config.toml
n_layer = 15
d_model = 512
n_head = 4
n_kv_head = 4
head_dim = 128
d_mlp = 2048
vocab_size = 8192
activation = "tanh_gelu"
norm = "layernorm"
norm_place = "pre"
norm_eps = 1e-05
positions = "learned"
qk_norm = false
attn_scale = 0.0884
bias = "all"
tie_embeddings = true
parallel_block = false
init = "uniform"
init_std_qkv = 0.0157
init_std_o = 0.00286
init_std_up = 0.0157
init_std_down = 0.00143
optimizer = "muon_variant"
lr = 0.00833
lr_mult_o = 1.5
beta1 = 0.93
lr_head = 0.00714
warmup_steps = 200
schedule = "wsd"
decay_fraction = 1.0
decay_shape = "linear"
final_lr_fraction = 0.05
batch_tokens = 65536
seq_len = 768
doc_mask = true
z_loss = 0.0001
train_tokens = 530200000
steps = 8091
dataset = "wikipedia_en"
MLP neurons of a small language model. Each row is named by its layer, matrix (up: input weights; down: output weights) and neuron, and shows model dimensions 160-415. Each number is 128 + 24 x the weight over its row's rms, rounded and kept within 0 to 255. Numbers have three digits each.
Before each neuron's rows, "raises" lists the tokens whose logits its output raises most directly, leaving later layers aside.

raises: "ated", "ed", "ited", "ted", "ged"
L10.up1468:077103161117101136094154105136139057152142108119133107151139177129103100105169101115157155120145195097138107139105144151139158117138148148141135159124087181119117130107096132127156161080110122108118142133168126109138132126135117162107115122089094121129164143096123128118099148095155090121134110141137143115155094118148087142136118112111121145105140146130150161165131128129129131157128112078120140112100132143104093170144075151131105138155096118128093156139133101114106131065176101118101127125121167186141153120092169169138144153152132120121120152155112101101138149075173129153166183182074172111154149146084154145157089179114096166153152138100153082130170168138151149103155141112104126126123126135112145122143096091160121126119123086104152132137107150136154132109112141
L10.down1468:135128109119143115096130155134122087140141123155150116134099139134141114113132116111125201097120171133100116102159189122144159132145147132119180126124123152135114140126056087112141129097141112146163200141166130099123163140115118150145100107124182125105138136114143128118112118094105129123041133125146133130142095156129125122129149164126150130114065141112149131154122114105116197154127113097156116110097122112116115112150119148111104139138084144152127136128122119120119101164121121131132143110116116173140152161115149154112139116135137123097115125111123132119126135123101126090090169144126161057117132176128121111194171119106088155145093140133164129105136161141211154111106128155139133151089123153149118153108121140164129136156118115120128101151158112113155123130130131

raises: " team", " coach", " scoring", " play", " championship"
L10.up1177:118148112108151079113096110080117122163139129123144149122151144152112088101124176144109096145096139096138180097096181102153125110099124150099156099148111136135116134146122133120163121108098145139135165176091135103142133165136186143111124157118136085127112125150082141144143106130094123115122135146142102142158132099120088106130111132133116182147156108125122112139168143145156130106122136110118114125115106154112109133131136131062118139145110126128098152105095127129117126136168122131154102116108112184145088116123120121125126150112148112133121119101111134147104122124100107117138155120141140115134178139130153172152127155134151124122121150113105124153085115168117130125148096114148130108091126149167127138121122126145103153179084124163113111114149115140110132140109139
L10.down1177:110071118150147088101122142138134139115143139126114089124112116114132090121151155122097100120134152145126121105136148159179138114102153108125140072154134134158123146108092132140144164161090153126141116160097092149158148153163137132157102138106090132125134132147124102138135136100116120130147125156158106112135146119091141145105131155119064143113171128154146122150137121142129076127128119157109133147119112145133136190107107121118133124124092156090148116110112109129075110129161127177152084078150208140121125108130112113129119139094137140114086122148147137120076145102130107113127154140145097136144139122100136127156104138121103126140086115108191115158100127124115141143110129092126151129102146166157141139106105119142122138152137117134121152154144137151130116112111089

raises: " \"", " “", " '", "inal", "ine"
L10.up352:138125134120139162089114117103096131115134094138088156130152118109161132106145128161117098095106147113126131160123135087139144172095150134095113119101125111146103122088133161110084144142143137139141146171100145145137151125107133116135118153131155169141125147119118107132132123144112108061070180099140135123160107099123154122126110137117142093098136116114106157130099112126127167154111151095157119148133131153115121118093127061113169098128098142096151166189093135131117096129116155135168116174181137108121070128155171151165126096141127111102134115105120117144105134140133155165131081132125133099134134137119091138168117154170128119130107104101098167121162155137142144158176089117141149116088120158131070123049139132135154118153128166157131106115119114097147153089132150
L10.down352:152130141136125112133126154118134135139134148103146147126121137140137138082139085125133138153166131116148116115147153116118137081136136103126115098111117135107153136115110118115134164142134142156135086139147132133154169149154147138142139130136128125142114105127118191163082125117168130110141117166114147099096123104149155159152118124144091134120136108150163132146111113108125114121148076165100108132126089119151137137105151094149126137139156115114116095133116143074137133133122126111106123106093075136093182102129061134100122123112150113167113142162180104112133085097136112134126131188112111170116100110103115137103137120077150170171134129135120132142072061118088108116148164111100075143146127115152121136172141164127094081150127102106095137132156145176101154156078133

raises: " Binomial", " Total", " Year", " Votes", "face"
L10.up1764:118079093145111100083153118142093138116131149095139138103146100115079169112078084201172125130103117132158138142125131136135093113130146139128118142129118098106137143090087136121103099127133150155079152082135134136147137107158133126131101115105104162143145172095128111134133143109125148120148104162143081102148089128149107115111182067116112137151124137182067096191107156149147115154142111151122166127126145158191107115126118130132151128149116147142119151135145087128135159122117128129132119111162128187132107167127162101173125132157115118141111144109092137113111158094106126122161115096117122050089151094094121127117123113143173104082107130127118126113136110152114135107138115146113101076120123110141124090131104126095164122121145098103147121115148160132090102151157171
L10.down1764:128094076119127074122134136101085128144138107133131120140192123108128137127086124128120127136088104163120127175141127127124171151168089173160150126124133105127112132138146158158085155135110104114100101151139144145127120088124120067162152157162112146104104142141172155095206124139152130117159090124124098118154152126129139133101080095131135158119150109094106141156139102164152144144112141133109168137127115178140100117137110101168163167117132113144110146130132160103122126115088118118113099098153093150134122132139140080134140116164121116150115122167090135130108163086136163142141156170111146132095136121081120106119075154139155127118112104153136126088170093139124132134123102131130133098082068144157111097171105140118111116130144119137134118125122123128112105157136143

raises: " TV", " television", " anim", " aired", " episodes"
L10.up987:083161167113169133126146107140092134161072149140144186133113149140125123115105106117157132137133127125131135114097168124119152105148092156084145113142080089143145120095129129175120088091153141139107099121142072102120099156113120121162151124135147137104124124133102188140148131151129128049125094153070128145163144142139072132135132100109159108146137133116105159124172106104141125177130136130094146104177139145129113122146128175077100102133134156096104139121111167131137087130161161108139094151097109154172121129149086121124124116095128120113138131164103104102167091130123117124097136108155092119109153141155139121104109131106114131152165144077114121122103102169117118158090098142130110072070153113131119117135089126153120146153156124161145139111126141115122146132139122
L10.down987:113105126101153113131191125127132127151134144140124183132096089146108129120119140113124146130113105152135114117121127089139097077151109123092110127102142126112128113101140144149109154130130124166136142132152120114133134132108129119149132124137127127132125133153104150099108156115135120103092122155103153139107152120103060142097144118159116120145116124132120142150118137122115095174142124187094155066155143109141156163162107148134131136140141176114134146070113169143129110151143160126117117145110166143179085146151108121128119137126127127109123098170107131115184119147135076176095130106148129132122141139133086146120107142099114134168169105112152132124093128136138107179072097120093137123056152113124106074099120108157143122132156123112126181117106150124145144114114116

raises: "ín", "kh", "chn", "gan", "ov"
L5.up89:167118168130090126098137159115111154131139132141123098152108107121131167126154123147127166100154123119112122143114116116133119161115108141145149099124141124088100138059097116147131098115132139154091135181105155102152152113171115111177127170116123164176141105127148135095097161060105125106170178141184136148116143143137134083126117112092090153136060079136123127098135123152111168103125099132178131148137120112109127113174103126112155134120158120164121138124096168146137166110142121133103126154079115166134111152127164096137137126095146119111105187089112140122122154120095124160095155121110123153128131165118086110159107153149083143120131118141141133128120137113107124149130129095143120139114120151149130133148120116139133112163083158117102144129103151121108107133098128
L5.down89:097158112151099132168131123129119119125115133140137173115137138159157103095110096138126128115121139128172152123154111167146161132115159116164136112131148123125106123108114102128137128124130106125150123099137109160082118195102154180131143152114128119167107101112126114102090127110086088118112110161084135084118143134125144165153122156160100085148148128121123088170111116160132135146090146120112170099096117177147154107135135152154142110113096143139149102153151164147131125127128123096125178082112090120123124107097142147142129096139150111110146140101101146162134110130092119109096083101146120144129135136160108097172115123136105122143140120129095127172099148135085090182144152100112120056128118119134168113142129134102122151156162116097138094156113143141118115112148103

raises: " occasion", " February", " Fr", " Feb", " October"
L10.up1367:140112152123100157089138106164150088128090104138146118130163134128093142126153072118118134103118136141095139131142150107098120142132136111108110102118121188134085125127170118094145154119139137155190116149110118120164091109098135103125138139114147158122135144073139077164103107147106164165136147165087084113142141078131136148116126105082089160170149117102087146106140131066143102168102110113128142161120135132127167140093131143125098119142129121160103160134196149117136108121152122105124130111138147097144155145137120137093104133109123120133106185101119123138141103173122123153100144160119122104141138127106101173126187117082147135119103125141102115140155126109120129147156120119104159126104122098159112185134162082147119094086130164116177111120117121129118148141107080
L10.down1367:126124128140119161075116127131129090131075106143114101127162106107097165108151124105092156121148181140116113117131094100145091140147162137116083128152093166122102141118156146110118145123101137154138106150109134147168132118099126106111152135178095168126108135093120126127127098142049131151157122127106138115145135107099119108119115119120112167158101120113151141143126154071131109119112159142137156119142157143186118113130118133156120092096166094168151155163161135130172140122131135099116153113125118094123165142140078115116097115102113163127087169092120141152146121124105137148122105120099123123133115145119082132146148144091126155110127125119127181136114120119148133118120098136127151170088105086147105157143143112117116120132132127099135107161115113120115151089102079

raises: "eng", "ang", "ng", "xi", "jun"
L10.up988:119135116094126180173089117104111126142105101109123090152110117143117140109157118141135139148117111127152154116150147101091130164099112141132111099084125166150163107123129114126124162119134096118139114085125121180144079131171157112093151131109091126126138108112135117173105114091079147139130184108098124154144106138134130138120136117109096119122133117088141111102137170130138145134094119127118142126127125117170097144121131158114126112117173127167174163123089134144138103142103152115149110096102114150106128130130153159137124097131123132104141111115061150143142133138135119124144146145104087118108134120158132108168159147163159182116165137109099106104174123147098190188105117145111154119143139168099119114142114117127147131125130137117090089123161132143129099121133117
L10.down988:134121109078134150163126117120083126152137146142112106154131112137112153141141117174125191141099156163119134117107167152080167123139118115130098085091130166158118095106126135152127140144121141126142153078113152113121101128166116126124179109105128105151141098111142129127103140092101153134143137097123158143155128123132118151163092071135131105156076067146148108102113188101199139167111107162163139127150082123145102157120136119166118142118130120140163148103124129162184095151153085116150130125097144124115152070150133118133138125132137108139113116147128122120125122147114129085157115113129120147119100097191121125164176102144130134148182135125100117127115129131115143176102109156160163114116141137092158147122158153122090099143145103144081091105136078103109136100096110